Weights of a small transformer language model.
Size: width 224, 6.18M parameters.
Architecture: rotary positions, no biases in attention or MLP, capped logits.
Training: 424M tokens, 6463 steps.
MLP neurons of a small language model. Each row is named by its layer, matrix (gate and up: input weights) and neuron, and shows model dimensions 64-159. Each number is 128 + 24 x the weight over its row's rms, rounded and kept within 0 to 255. Numbers have three digits each. A neuron's up and down rows have the sign that makes its largest values positive.
After each neuron's rows, "fires on" lists the tokens most often at its 100 highest values on Wikipedia text that the model never trained on. A number after a token or word is its count.

L6.gate242:084094136136119072147118157039081082130139099126135145121120160120130120134130124134108162116143173113113146116119162179184125142122124134137162119117146126143118152125167116124128152091141117131090107161176161123101099128094115124138118084174147132092123136131180160111156151105130156163
L6.up242:141158140144125130123126130091095096145148154131191137138132186192098119077113146110146070087117121072096102121173148147169150134162132135140110134117141122167144151115123128166134149111116115127120120097112163166067120111104128157112132142105152137102144135140148174138164152121140171123
fires on: "," 86, " that" 4

L6.gate128:094167134129120116116142131130097152129083103103088163106168153146110132186138141140156095099134144130105145123131123134093117145085127128140125096169172126158095089174132176120099133133159115119129121134080107089131149084145110094187134166099124085116077138129159123097140123150125117100
L6.up128:102108114087132145113112102152158112099153163128154137115161128128105163140121094107120099124124083094087127110137095131138165143125143142142106121133111133176110088135146144086080131094106115096173099163138084100132174126136093141131127139098088097098117094122131107167155177092121134106
fires on: "n" 28, "ok" 21, "f" 14, "d" 10, "L" 9, "ut" 4

L5.gate273:161145125082172113143173145162136136145140141156141118153176132119098125096129124122151107143130099117133139120114108083112102173151169169137134079118158107121112110094078155094122131162124140133157103142129149072113138103143141165152156175107110090143130146149096138179143121187101150138
L5.up273:115155113132158154114139154115131126127160145158136161170173150140131133145108134113125173096104134136134132126133109117157134109130153141108078102154096162133162090089115142132134146078117133149155146139165144102168103175162129168130122140128104109132097074172144095105157125123098116143
fires on: "ot" 40, "r" 16, "f" 14, "ial" 8, "our" 8, "ut" 5

L6.gate59:129136091149108146072134149151102090105106116126129120152120124165158122159117152118158147156143098131144118153102097123149105089162134128118112132106126087140147147092148132134139101090141120134156141113137162179142091107132129154143116119149123116126099074142166088117111125129132118123
L6.up59:076153147121131095093155114137116162147110083150112135139131197116118131075108178104097140113150095150123155103153138117089150137133154086136103134119128132158100152105098135107150102143118138142145155121167135152137146134124164117148144123134161155161127131103130129127131140120101128098
fires on: "s" 28, " year" 24, "ing" 17, " n" 7, "in" 6, "ran" 4

L2.gate154:153124113117100159122171153124153149108185135125123114071078159110110109132107067186136171157140142128104130147111165168160138143117130143105155136130110105110133134135157132128129120137137106134127093138124143112101128148080126136138121141185128149103159100108169162093121129101107156142
L2.up154:135142129078130158160097170164084128145141132091113074101104122152056104152088087139118130153148157098118168142128171162105148113109150142139121143119107141104109137131125127165128098151075124076102096104140168146082097152102101125122114123164153107071122110123141109108138128133087131118
fires on: "," 80, ")," 8, " as" 6, ";" 4

L5.gate419:120146114112114119115133091084107120111108107140097111114120091116115130152115087109122112188154171122098141119093154100139113115140131137169145113085136146157111132159071101146147113146167115152109137170177162107164091103121132121148159132166133075129150156123104166106148151113093098112
L5.up419:109145162110059147111136105142106124119114111104128120148085146138150114151122100190137099111107112109127120154149102106134107117113138106157081106128080155154146170131105186100155137132142112154094159116109118109101132175103118107139110102113152124132146144125116134174153134110118119082
fires on: " e" 42, "e" 32, " se" 8, "hn" 5, " he" 4

L6.gate431:070105127163096141115095118079139106143150103104105085076133139120107088133139145109124179165104114133112139132117122099133159128114088110144095126129174134133087111118183105158134141127164114144132126134189115127141175137119095148169132128075119135074154140134105119146138131145141176135
L6.up431:170156137159158099099116102128141113101143098127135123107149155164121139163099132149138159094128120105112129148123150060121124111103102142107106127144090160173120136118157166094114125122093131162138099135130107139137120154131076142155158102089134178124157147085132107130132097134130137127
fires on: "ed" 73, " that" 16, "d" 6

L5.gate138:097090082126124133119109094101161167100122140146136124143146136136119169107121133122135187117108125117119118101111122108108082112092135120133143146135127156128127140105104102074137084134148105144121126145115142153147131103108125098127106128098111142080147098115120130168154081093134137127
L5.up138:149132130126106105168159113128153173157138116098140119095141105126099146118127077167104096134123136129152166112122155122131120147136125111107143117139090134109120110108142158119175131126142098127091137171105110148165146161100148160141154126084111163116124166129082127133162125103130135142
fires on: "v" 60, "|---|---" 15, "g" 8, "n" 6, "l" 4

L2.gate387:103126099153164132122144079092137115100139101149183118132079116147142149117126130160143095123132126109109112132112123121154124114103087121099084123179132141100144085115105165121129138150141128096146111140120136126135143121104116104144156157087141142125145165125153096141150106150148156089
L2.up387:128122121161182125143149094085105115123159136145123111121132131097100122161138120163131138109112168143130142092129113170131081163141106170137117109125118122080109129122141143149132150168130130137133119121085144158180113091145112162104156089087104149086117168116145085129164083114152118144
fires on: " e" 64, " ad" 35

L6.gate272:104130159142132176140187102095069137151141152110082121112159132110167117089123083098172137159121104105130127115100160138111140173112107100106135119148130168138149122168176113141083147171127080162123125114118175131137149124147136116141116144114132120148155112113175136118124134107102119107
L6.up272:151141099162134181131114111149167124126123138074160153111126139129124152129132108141124124141113134072134178105110111118125119151096124141126164179128090135147128155141130123145140137110107129132150108137107134152126136134127147136113113127116140132062124109137151156141063122123118150145
fires on: "m" 65, "3" 4

L7.gate174:139134100128108085095120154168131106142167107138115137131134165109097143109140087148133155166120140089136095152128122129165116109172133193138139087105126115129157099138156113133137125109144130097120130101137124086089111108128155132160157107106100149173112151149121139111156150138134153134
L7.up174:101195093130116141121166122149145158118134121125122102142093114134109091105147134118122141150111125141107097080130112079128138136136137189087135069152161118178143064143091173116120107153099119117148108134131136123178102110162131154135169129150097156129161105114144152100143124115157154094
fires on: "o" 16, "al" 15, "ial" 12, "es" 10, "i" 10, "f" 5

L7.gate368:100134116147101130123137091150141085115090117129133140124066198129132119151160109049118126112115143100141160099089116148143136151113141098110126143138125155131135157139121130129160127136117160146122129165128116112085119123135175110107137117134106098145101127144132122097132158109109164150
L7.up368:143140141129171132154126144153151125126129156096173107114132124101093098094097149151160122118092123126129092095127154108094188120091136154115192115117140145119122157154126119106111095173122146159137111164113121139174136126145116104179110173115124097130121150131127134139136106137128122140
fires on: " F" 50, " f" 16, "F" 8, " K" 7, "f" 6, " B" 5

L7.gate215:107146079139127130140117109124109094116148138159112170128127158117131143121115114137118133136105090136143103139108143144142120116134181107087123120156152117091093108142123172154153139099115140113137116161156143172120135144109150172132127157118090112143123184135094102144088160119143125144
L7.up215:123156104101136127195133098128133116117163079106126137146126163169140164128137091076169114131136139146102135154134123108161134149134164133086114111152156142112150160105168132104108129113138128177130145124147156150164119112114105159132173152141152080072145120130152132087127098132136098115
fires on: "," 27, "end" 13, "ate" 8, " to" 8, "ies" 5

L5.gate105:157143168125115085119115180086127122106091116102108132135150088087159141119097163123140190135107178100152132135144141115123178106110146091129135109150133144107148118135101148132154105137121121091154138179117128122104127122111073125112128166081153103104160104115076116104118129161116090163
L5.up105:130125119118149091150081087133091146127144114091094120141085089099116132160157107114153145146106128107115142122102144098096108105108131110162122146106117112086152123079136110144131093080149127105089113150149108130096120116127152122175161175157143127152089127115120117101145083128145154124
fires on: "us" 20, "e" 20, "-" 18, "ak" 12, "w" 4

L5.gate235:130147177144077178176147124097129120101132094162112154107110138105138122183112128134140137150069108143138118131115131138139093149137163093086177087125151164187155118143191116100111129141134100113162117096120091152135115118112127120158108100146105158167131136083125124149160101168113124150
L5.up235:126134159175138141131139112128104140129136143163127084137124135131117101086179114137083172149129073137102182110093153131150107085138130145100142155161151112113130133099138108133119085100156117075130107124098118123140184125149160148135139104153165151070165147122144128181127141159158125135
fires on: "b" 15, "s" 12, "g" 10, "m" 10, "um" 9, "th" 6

L7.gate0:112125128155163166148122172135131083117141141121115080072113117098105107110131173080141136105177130162117097087125164130167152153099138129147152128156151134123119111102153136111122158115131161137112127124173098129151091158164137097111101129164117101171151136111163156136108133129131094133
L7.up0:170127099177169136127151128114136106110163161131104151088140129174137121126112133181130070136117121060124124157129111099128137099128082128115141154114151094169154106122082079153167090119154149123118130127126100126135160168128130110110138103130161146099131144116151181091102178117104118157
fires on: " M" 26, " B" 22, " C" 16, " H" 10, "m" 6, " N" 6

L6.gate168:096152133106112135113169152139097154108111106095117106105145175146139117104133134168140143088133169106106150165141095116131118159102144154134154080102151084077132090160132145160121142143100145108094107147143130165133148133122129132138148129128128135097129118162086145146089185149131060126
L6.up168:112154111180092125145142066153119131168158126170100123171128127126154156138124138138131139087137112106112120078127149126105123110102092104122114127110141113138120144135106120163103140124087112142101151053156136108079086186101109071137091144113084095106112091145118145120115109119107154146
fires on: "s" 37, "ent" 14, "old" 11, "ed" 9, "ated" 5

L7.gate330:111158137112100154130087133111100116097118119099133135116141079171122141125124106097113127161106180079123171144082159150137140147160123092122103099133110166125148137139189099091119162106107120131149141126156160111146122180147118147156149087155080125118139178085086087140115145169096104150
L7.up330:117116081149117119085108126106131093118137105098101085138148137155148150105117113124120124113085134117133107096102129157164124146116159134132142099109130161111167117141124107154094088153134137129141134079109133123074131145111094110157102111131116067186109099119129147157148116134132132127
fires on: " her" 43, "ro" 13, " its" 10, " their" 9, "ed" 5, "d" 4

L2.gate385:095086070122124099139123130155139108133136105145099113124156142162114125097124120136143116140099139132130134087110117122138129121131140112087135090136146132123117143127106075136142133104123174152132135122142096136116163087083098087119119109109105105103108151152099110162146081118137147104
L2.up385:116127131122113147158165123151147079120123088145107129102142112140105165133094149126128117132127107148087117097121131106189111181120131149073120091088116087145097155122126146122101122133145144125124160162145106088116111121139117146144114119095145159141146149141106127114129132116164133141
fires on: "ord" 77, "th" 14, "d" 6

L6.gate392:113129108115137139131118117143137143093146154125102154145153103148096103141087072145134084142136115124129120125124092157124145115078124125106171162151101177153129144132151129154159198108168121174143124133119126135115162131139150113106114157095104126133171134123150116127105095137107087128
L6.up392:128103120105131115133159128109102112153117136200101125149099122137093124147116109150136105116119151114171165120190106147158100102145174143121107133093141181110136146170105131144100137152143150135133154123156147143115133118093158104145149127152161106138166122111072105082127120136177125150
fires on: " first" 23, "ast" 12, "te" 10, "ld" 8, "ing" 5

L2.gate203:172121095110165137173109158114144121155195140120140128148142133172108136133123091125094100147124117077109166165069125098136158116151141146159104133105147121158152118114094149113131129176171136105171113117143164096108114112133102126064126143133105115159105141120145113071145097176114107163
L2.up203:170135163123098114166109157175123127147147149076126148142122099151107145162103151160092082115148153134114105155107142109145107116115130095121133158102101147124099120132143149087125151126166112182116117134140128163127135141125100136074127120127110144125097101123157087135125150127113172133
fires on: "el" 61, "our" 37

L6.gate123:101122137113159135177134186115109166095119106138144113161162126139133184116115147163134130137101089133185089103102141100135157116171148083153071113085105142111103124089137096144109141135116131111142133118141110132099116104088129108134118168159109099137144103143164138132119145150131096091
L6.up123:074088117190120139121161175162155138178135136114118148132117171121153128130171102102134143177107114157112098088116157135126166137148101127156108147128089185146143131118125115103125145120141119116103118137147116113152118102105162145123128147112131131108160128126128127150097151134151106110
fires on: "em" 21, "al" 20, "ol" 13, "am" 6, "ain" 5

L6.gate265:139144134124101120118140157126106139134130132133153108125125106141109143149150137128123082111097114105155168101157114136143138095099126158129128125138094116078126076113119180137121091083125136124135127129197138145157119138148124151089147167099155130150139129161122138150171078136113192093
L6.up265:127087149135089119131119137098099130116140111126126130166110126145117108123150136064095124161163125091119128160088094103141162185111114116131148136124120130131172160051131140149070100133129108129186142164108152120102134164135128164123126138176172139134154131142093106085178089127129096114
fires on: "et" 37, "th" 9, "at" 8, "amp" 6, "p" 6

L7.gate65:100108125154161109154140152144138136132146157110176121113087115174106138143119096124091130109156138102125155114138138149130152117097097125143093118099173122160137145150147143128109177099117079125112191127120156169157097158100163126158129171145152139101091108144127153074123149145143127137
L7.up65:109124148122155128172169096146124097122140147129089120129139108116109142159124125166129100124142159147165161118086162181133093140105140130152106095102122118100097169102131103111091163135119119127137138138146099100111117135106121106118176150156153117157149163151130164143149147082140095083
fires on: "." 62, ":" 13, "," 11

L5.gate305:126134155101153167150140157134118162125166107098145132168161106160143129096146103164133133176123126088134116100118100138128166159100136122124136109128160128086150125105182121093137094175129162110132105117116115144135137116118107078129129121166114084106113156106127139159121107097182117107
L5.up305:126157130170139133122074104149123106093108102110095115129099146132118115139125128153124140181098137110104063150119135088129142138183105196131117113142114103122155130139107107084090138134122144124122134133106105119153075123133109097111168143094125087137117141162154147149157144088171125139
fires on: "an" 20, "al" 17, "am" 9, "ol" 9, "a" 8, "ed" 7

L5.gate280:091143118049124140167111145142132115123129132149156130103086124168083142171135156175166115163124142114135097129114135140111102128120138146096113154134130119153139115136128097117126092123109116086092109108139122154148126111104119131153147197178092112106120117125171129149084158140095111118
L5.up280:107146088107132078117155121137088074128094101149136136098103137121106142124122139137114126108090128142138094129142113132127098144145089067165121132116166145157092105098142103076109142106106143143142149122155116136135128116133169130110125129143083110072142119116177153138155131098066082100
fires on: "n" 38, " on" 25, " to" 6, "f" 5, " –" 4, "12" 4

L2.gate115:109111148154130122122090114092093160165152132130111119071109154135146131127131082134145135170100129153145112089146148121193114115130123143117089097137090073131093166129076152133084143070146149156153147090132133142111106138141125131135119161088118111120179157121130099108147133154137124122
L2.up115:145160146099103136080105059126123131155164137159093147135136116147173118098172142104134120148107074090121129123139128129141116143114164145115122163132112126105105135128124103092078138088111134148103113147117085135095111119104145125162096121118106059074079186134118113121110139121106160111
fires on: " had" 44, "ave" 31, "se" 9, "e" 8, " e" 5

L2.gate197:159128096112152077151133127163087092132162131120151120118133170103112113146097108140098134091183148142066132102157145134154086101109122140121106130177129133138126150096121134168157138103099101106136195095100131147157120114148170145100147148136126125118073144130120098106131102119155151139
L2.up197:163137146112105118130132134116124121099139120097134115126099150175138104155131147154096126133178145095128139152102163116124141119167138149178161126106121117128132142133144094151099113102060137096095120123127145134174120139157113114163082153143114150131114125128140137105142077125117119151
fires on: ":" 32, "on" 26, "–" 22, "ver" 10, "=" 5, "-" 4

L5.gate222:163123116143130138130116117129139150117158130136113123107113152161105145131169162128128170134091138127154147083108098146145100143065123143137166108156129111137119148117107101143136125124129104115160108145105154145095084128115144152122150136134121123152062128129119152119092106125136116112
L5.up222:102153140073129097140198164142129113156147106129138114127130149138085109127152127122134101173105119144106154106116120115092143125140095120118127096116138113133104123132154152157153112117113104129132117176115125077133116077124155198086146152106115158086115177106107165089109134138132155143
fires on: "h" 26, "t" 18, "al" 12, "n" 7, "le" 5, "l" 5

L5.gate153:057089113159090097116143139097101126113127158149132115149122124127117153139146081152133104120122091164109110126148090149155118119144117143123143116131119121113146117104143160148096122157152152078157118125140153156106139122136104143150121102113145166132113178107167130169127116106164130157
L5.up153:130131148163135126143162124108117159132157126100192099139140124096113154131101125148151156127171133168091066174157121132147103079150117120124152140114144173126092184109129177154132167154105128113144131073107096090150155131141139116131107106138087110153122145100142132120099081162133130131
fires on: "d" 42, "et" 25, "os" 10, "ad" 6, "nd" 6, "am" 4

L2.gate111:089073125157141139113107175161126162105144107114153110114176110136137166091117118155130148151151136149133129131110131125127107144100166091121145126148111131153115131126135151135164152119174146131133137106104094158133110089103147157124140136137150127167121167114139096114106133125118078162
L2.up111:150119102142094150164127118141138141102112115073137120105141128139135147076117119133129116119128150135116122144168140086115123129119180111122128137123096090125086170156125172071138157125163156113150163118095145180152112143123096144107142128128128112105118154102115118103106138138106124129
fires on: "id" 33, " to" 29, " play" 17, " of" 5

L6.gate170:128140123121144119155128100123109118111124112095145102116124112112101119123129107146121136119126146129145147151106149124134150087101101106141128144126174090138146124168108152150115108140102088152139116165152130146091124105103174115130150136137153140165132116145091149157120144129139118148
L6.up170:090158111133143196115127101170124144128122122127114075064108126127119101135126093138130107144101065113112132103120116126141134120106106143110160071157128079127105101157140109087134121121134130122135078084140130153120133151149098097108094112126104097079162105123119114136144130132104092123
fires on: "n" 47, "s" 41, "w" 11

L7.gate16:113091169157189124094130133139137137102107111113087094102121151136149119134092103152125139145145142113104107149156144092154124097147141113097127122118111127129144112077139117090134188114142113160133096109111084131121123114148124131108107171095167136104136128155123132150132120132137150116
L7.up16:125108138108169092123135120144157148166108148118077137118153167104121119123119140152136134166174106143112118126158132144184142115128156113104134164103159118147161085137130138102150142130137111108122151169154139083155174151100163113129105112128131106152131132134152119133158108123106104168
fires on: ":" 17, "un" 13, "ap" 13, "ig" 12, "ur" 9, " and" 7

L7.gate56:170131183127126099150097086108102111107152156090120152162083144116155165117131087131135139125100139096152107092128085140122124101131106084115171145105170141145133159142119143113095147151101124136120114107094158118145112139152115158129168177108158096112136148141112125147121116128136133148
L7.up56:134120109089163160117136136150102125115097130138106171123143166104114194148108139124103125165173148106137096137140132100109139097114103146118153103141115104116121109068122160086120134110099142110113120114117123104156161148090154127145134180067096143150138125141132135106153135081150125152
fires on: "en" 56, "er" 21, "ed" 9, " k" 4

L5.gate311:162093140095163145089127139117141121112116093170136135127171153117142116101094118065106128135142119102130105153098115160110111132109115137123140098136096100130130114143140120082072134134106079148136158108151143110127127101126144123116127110142116104164124129122106152156120108116178150147
L5.up311:122124137154127161158131137117108140133140117123147142140097111149115129167125127108078126088143150165133181118135130177121075100108105122111155120116139142128128118087151116180130166161106151113154131100142136134111098148125186151124132172147178082138091113144075122154150165162095114093
fires on: " an" 69, " An" 27, "n" 4

L5.gate306:142141100183130158119143140108173126123141117141075139129136121158151107121122154151139160131137124149129103121169103117116109175151122152113090070111158081141113135122123096134108132106123091107130127126158126158143134127145120117099121153160138124095131151149142161147142088126093138151
L5.up306:085083133162122148100150082157130146134122105101124137120129143155105155143168128094123140089123175104100138123152111081118097130145123118137119109148126135152127086133108161134154127163162170139145086115145111106165078123123152135091102111144103115107157122108182138157164129129143128163
fires on: "ound" 30, "up" 15, "fter" 15, "k" 6, "ed" 5

L5.gate218:148089147141128120113118144092118113122137144124126109090110120104158132135117143171160135130120105149152169090119173146123155148126162094124125112108123164112141122126120131126106128139146136144167112104106133118153142079118135142109155092159135116161131136148115142134098172176120124076
L5.up218:104150141108129140132129159123122159087128138133142155157152078148112126173083162159160145134077131126096111088146123146122136115135138098089163113149106132152129148118127139142116153105115120132139121117130129112141142105133140137127118157141093094109127133136169091100113134115112050116
fires on: " which" 34, " also" 27, " who" 19, "y" 12, "nd" 7

L6.gate57:130101136160115087130123107138125139064155114149136116081147095130127131143152145095113124116120150078150127151087098133150103109108148118138112140128123172124145143118172136130121086119115121156141167118160129123132106089120198133085123137151136135116124095163117111107113118109131125139
L6.up57:148126132137128130114123108149130155154114157107115111118142127096145124064110119132148095150158089088155137134119129109097136139095095118175148118092114146151137121097104050106151122139138155112132132136107174090131101121089125179103097131132142080160127103087146115120133121150120125086
fires on: "c" 48, " |" 13, "ac" 7, "ur" 6, "ag" 5

L7.gate283:112098171151160112095102156085084098140121123114113130157139144138102151119134105128090119124144117142102125150171153140142145103090097144089164128098110144146093128125168119100100109112109123141086154158147147163160124115097152137110101187119137112123163113160154139138122128077089148111
L7.up283:138152088100068110144133138148083088134135125143090128096098149129158125078111132184145101065144171115170152140137140124145131150128108103148087132076132164129131131098134115151110119121169124171101132098140133143160128143115129120126142133097125148140129177125132114080124165087110088124
fires on: "=" 33, "," 17, "ame" 16, " w" 9, ":" 8, " a" 4

L5.gate44:103123098130116121149107084129154140160145104140150163103099139145122159100168138102095168128105135139136116128135129151130160152110106125094135139143084086148094130077182117111103113129140132197140132095137133141145139105103084151133107139114101093102143162116126128137157129129096155119
L5.up44:094143140133117093122169114103140107098130123106144162124122139118108109121119110160137145115130137124116086138108126148145143116162120126165139137103085142157114103175171132112130107125126114099128110132151107087136151103120075075129125191176087161146089156120124150155111125147128183170
fires on: " of" 46, "over" 23, "ect" 9, "a" 8, "t" 7, "ed" 4

L6.gate393:106116153110126124158136103131112114148185097142111132107139154127072136116161181136147110117141133125088111133167175145110140157097107135137141147184100161151130159121123159098134151085153120115132156136207159117126138145106123111104117128147186130113169127135153105149138111155146142106
L6.up393:118165114128099154143117119118103115145141104147126135143162120132100148125125118126135089103146134148110097118123091178127118115182125138146135102135124135161135143105155144143131150125132155154151173149144149142131127133112108112131105112122177123144128098089103126095109161143107161101
fires on: "," 19, "ember" 16, "an" 9, "ly" 8, " /" 7

L7.gate287:126154096142125135090112165109131163136092082126084123132111169098135105135129133081143126156152124117174168152096120126120127134137119164092147120112153161104120133191107122168147157120116134145147085140144137163140097125070131109086124129144145148101113120160138112153112139081105140095
L7.up287:133124124078164141101149185058139135126197141110118130149139146084135166092103123116152150161101134154146113169131140121135162153100138131106111144155130107146149132132157129112150141145090126106084095141134153133124118130134110132108118121156122138143108091143141139195100140143096111123
fires on: "il" 28, "ec" 11, "ur" 10, "od" 8, "ut" 8

L5.gate360:165087159073207132107154156112125117114116102145171139104125133106116134130104133113140159101095138117144107147141141155125130110089111115146133086081134120101146129126160150138114123111109106134168089158167112118085103111122130149129144116114133158070120157110118094111154176116134166156
L5.up360:144145128110163107122160150139162131119094112133091108116134116095119096105168122135128147130099124119084113076138085131139134132128118118097137086122112162131141120126110122132094146113107117110135111107147127152114105167110129147072086091116139101121164115132124072097185086151157132091
fires on: "i" 28, "f" 19, "." 7, "ust" 7

L6.gate375:139110115152091127120103135109162147132108162171138074140129089137134106142150121081146105091090100074199142169109105131154095135153146098131146099144126130091091092156140130098141139138138159143145146113160124132122108109162108128130119132112112101113142112138139152133111108078127120131
L6.up375:143105141153154105136144128069109125122162120089147117128115158134126120130100106154114086122081081135118154138111113150137116078127102127124151124137107147116157161125102124152173124141127138092114143088126115127145099094087154135149096091133125108109140109168107094118086104124160179129
fires on: "ur" 45, "ud" 22, "at" 10, "ac" 5, "id" 4

L2.gate272:177155123125135149099146121169127137157150114139134118176164107133118120106137130092116093112118132149120158151135136117134129133133118107168121130097124112133135125116137138142148192135159130112112134145122152119126119138112120115122147142100096069141122116120103104132107144174091187096
L2.up272:150108146155105146124120159159122161138139131116138145167128117137134117119122146097136090126163156133155129124141124130154131128140124092161121112091093138082170104111096131118127152115114100118115144141125118147091107143119138115155150119133144143157140139130097136092143173146159115132
fires on: "ro" 67, "re" 19, "th" 6, "p" 5

L5.gate93:138127080151187142083181143091141127130097137128131104109135138136123134089121116117162119092117143136132164127148099084061144143092092162156113096105094113118143110136098147107166153118114116176146119125119108091075158092118111121083155166117108135059143125129147161133126127155151141149
L5.up93:108135125130167124124145091104160097130117137088160152175159101170123143128104133098180099140125098158107112081127142103116170160132123148124142113134111126134092097115088147091125124153109121130112165098116143094131153136097139119137142130119141124146095073151102114065124166116110084103
fires on: "ud" 30, "n" 25, "ut" 10, "z" 9, "a" 5

L7.gate379:092134102122164157065138123103127111128096124133141086136109164136144116129123118118166078129093127116115136142111120116140110128105087139135154118120120146118120151134168155135112125151126118137152101153144116132135107173157138128135151104135104131102111099144106156066128100104091130140
L7.up379:125133102116136142161104123179146100155138158104117104133128146107116152116123121142171110085157123144124153134102099092092164128138131145135069115126094131151126107110069112137129140111082135130113145090104110151135153111113132094149166116104100141144169108131143124075127118155082162153
fires on: "v" 41, "im" 14, "b" 8, "iss" 6, "ud" 4

L2.gate162:130112135119125150135187099153118196124161128153126151113130136105119164147143143181119186157096124145136095133105160158148130087133126098126165135134132101140123111175146126134163123128108132086089108102139095138128153151110155148117120130159130187132122155146120121067096121077115155129
L2.up162:110117095124121167156087114120135142128117128097118125115182121163124088167082138105197110134149128165124117086125105068162132120125102120133132102126114090111140118121116121080071146144148116084126153112114115110080122096135097137137171173133100123134110138121143153146089157152129081144
fires on: " and" 63, " to" 37

L6.gate77:147140177129128158123119160126089105166132131137130107100105139106144140144149129144150169086123113149115113135122092101089099124112128128111146128100134125140103141138152136133128089136117086146121082090200140138102097068158149141118143112137143150166130138115146114170140106114128161121
L6.up77:129106117148122156134132122127096138100156089089145105116117145117145155124181082137165117151096080125106129133112118154137085133103140124098151116084091104120078083163156142139105137162079138110113147136125087120112152134148135178116159173129135120118107108132129122157108154139111151116
fires on: "n" 64, "ud" 14, "os" 8, "s" 5

L7.gate126:088161133167101105163119099158111110145083151120154132118121147147128108117102113106144120149124120158135099117080132128096151126097092115100148163094127142127124102117120125118102104151110143136165117132161097129139138103125182150120119120146125095154117114137142101117116120146119138159
L7.up126:125146125151165122171188101148156080114132113118152099162068158137133168103121136046147146143100145123148152141105140160125144124123153147178133148147091116149171139192115126155121118111119158168113114124158137100142135139140150109132102169142119165141151129138151103157137129093120139153
fires on: " B" 83, " M" 9, "B" 4

L6.gate191:091136174147120147131115134163130138162151138148120089128106135141130136081141117126148132124147104148133111135126103143148169137103114102115191157120137140113121151155158057139133159110129146122147138144106164070117168127160099126120104151193161136134133104142152124135150116132116086140
L6.up191:133118150195098094136140146109116156138097157094099134120077179135171134107139124125125085153143102146154120102164110091079151120126118109121098155106133123128128165161115132136134086146150144095118128126068161114089139127111188182120143106139136146139095135060137132127152139143126126104
fires on: "ag" 38, "g" 25, "iv" 9, "pt" 5

L5.gate30:145127162140100169116106063115075128106173160165123111150157132131133153092129152140154065077137137145139144112106151116105147114168092125156137111084137170157122131125135138113087094152088139130137141134145120117118124096179122106130128093110129138134138163106120119106124133133139131090
L5.up30:152116124127135143134146143165111100145076078134108121114185095123139122139118086162125115105115172157115108121128142131111137101137158122129145136157124129117162127157141099129127119140085100114150165160129151160157103115152132122145148122103122141125130151122173177098066150116126101108
fires on: "ort" 34, "p" 25, "ay" 7, "ge" 7

L6.gate234:085149110157129137099125133124118154095118076149131148115150104147110148123149096132097133115117162115087163121139096114140125122143102157103143148131145136139100139144164152195125145128121103092150112120085115141133136148112125139142128050152170137102119163107112106140113136156091131141
L6.up234:110131119122132125100117154104143120129140063165191122103158122172081173128142138153091123099124142126115121137137115158098104106164164160110131132157155130073133142115158121166091125165118142131136125141123114125137119153100142188109130093156115139136106112109103159114144139177111135129
fires on: "est" 48, "os" 10, "et" 9, "re" 7, "ff" 5

L7.gate363:123120159105107141083095161144083144153169150131150170091127099114117132116130118102114090126075105173161127155101087126110112082129075115127134166122100101117091098112119132116176114129118146148100173138168127085121100137079073121116096140166119121106159110148118091118122125142130142117
L7.up363:143121106080113138145129127123122151099122153105140109151078102139135129177152125115138099126123155113146119153120131105112098114151136117144083122152143122068105118139111112126114122140127104164176142154123116132142115087132088105100114096140143096138131130154136112115071120108168104118
fires on: "l" 36, " J" 28, " l" 15, "ice" 5

L7.gate311:090158143144089128105124115177111149118154164106085123138098122180175106105117145103162185154163152116127117117120103115089159135133135121127126124101129110140108131150164093137108106138143116092093120140115166106135070106147152149136155193114120110122099097103156079121096130133153172160
L7.up311:111168110103118161150172154128149122142142116098130120132152141136105105104093146158152156115087108143142088087143147177159104169144120156150090114158144086125120155174090169135102134137123145089129152137095134106147132124101059132076194127123148115135114157127166124131155180152125167097
fires on: " and" 29, "a" 12, "k" 9, "er" 8, "e" 5

L6.gate363:170120140100140107085135146186137084163086144107149080120125158097138127174136111122100156178166154148147151107132125122100118109159112134135165128132124136132159128178144113139123112107118114118100136130137140121132150117120131077130122120123090139174104143134095129155163129141128106166
L6.up363:117129133121140075112131149130104157127098149119118119143114094118100120134096111101103136132121124099130127110122131197138146094144148155134079128140115148125142142115122079159101151104114137109125095170100151134165153178126105116174125117171090182142120135145105105150109118113092145114
fires on: "-" 88, " his" 9

L2.gate340:111086170152137137129142148206146167120109094127127116143098145097149120115140090144162158105136116099142103187173178131151132152115140156122107116164102115152138137094085097145135153100144138140136120159185109173129110109119129146133116137134093093131136115103168108146145087144111114140
L2.up340:088111145104154134117116151159152125107122152130155103127089130098134139119144172182130163127126150133183159134142108160107119114169089122108146139185142147103155169132090144111074118156176161119132116113143139116139135117144137176122110140110111129120112122127186124121133070121135133101
fires on: "it" 100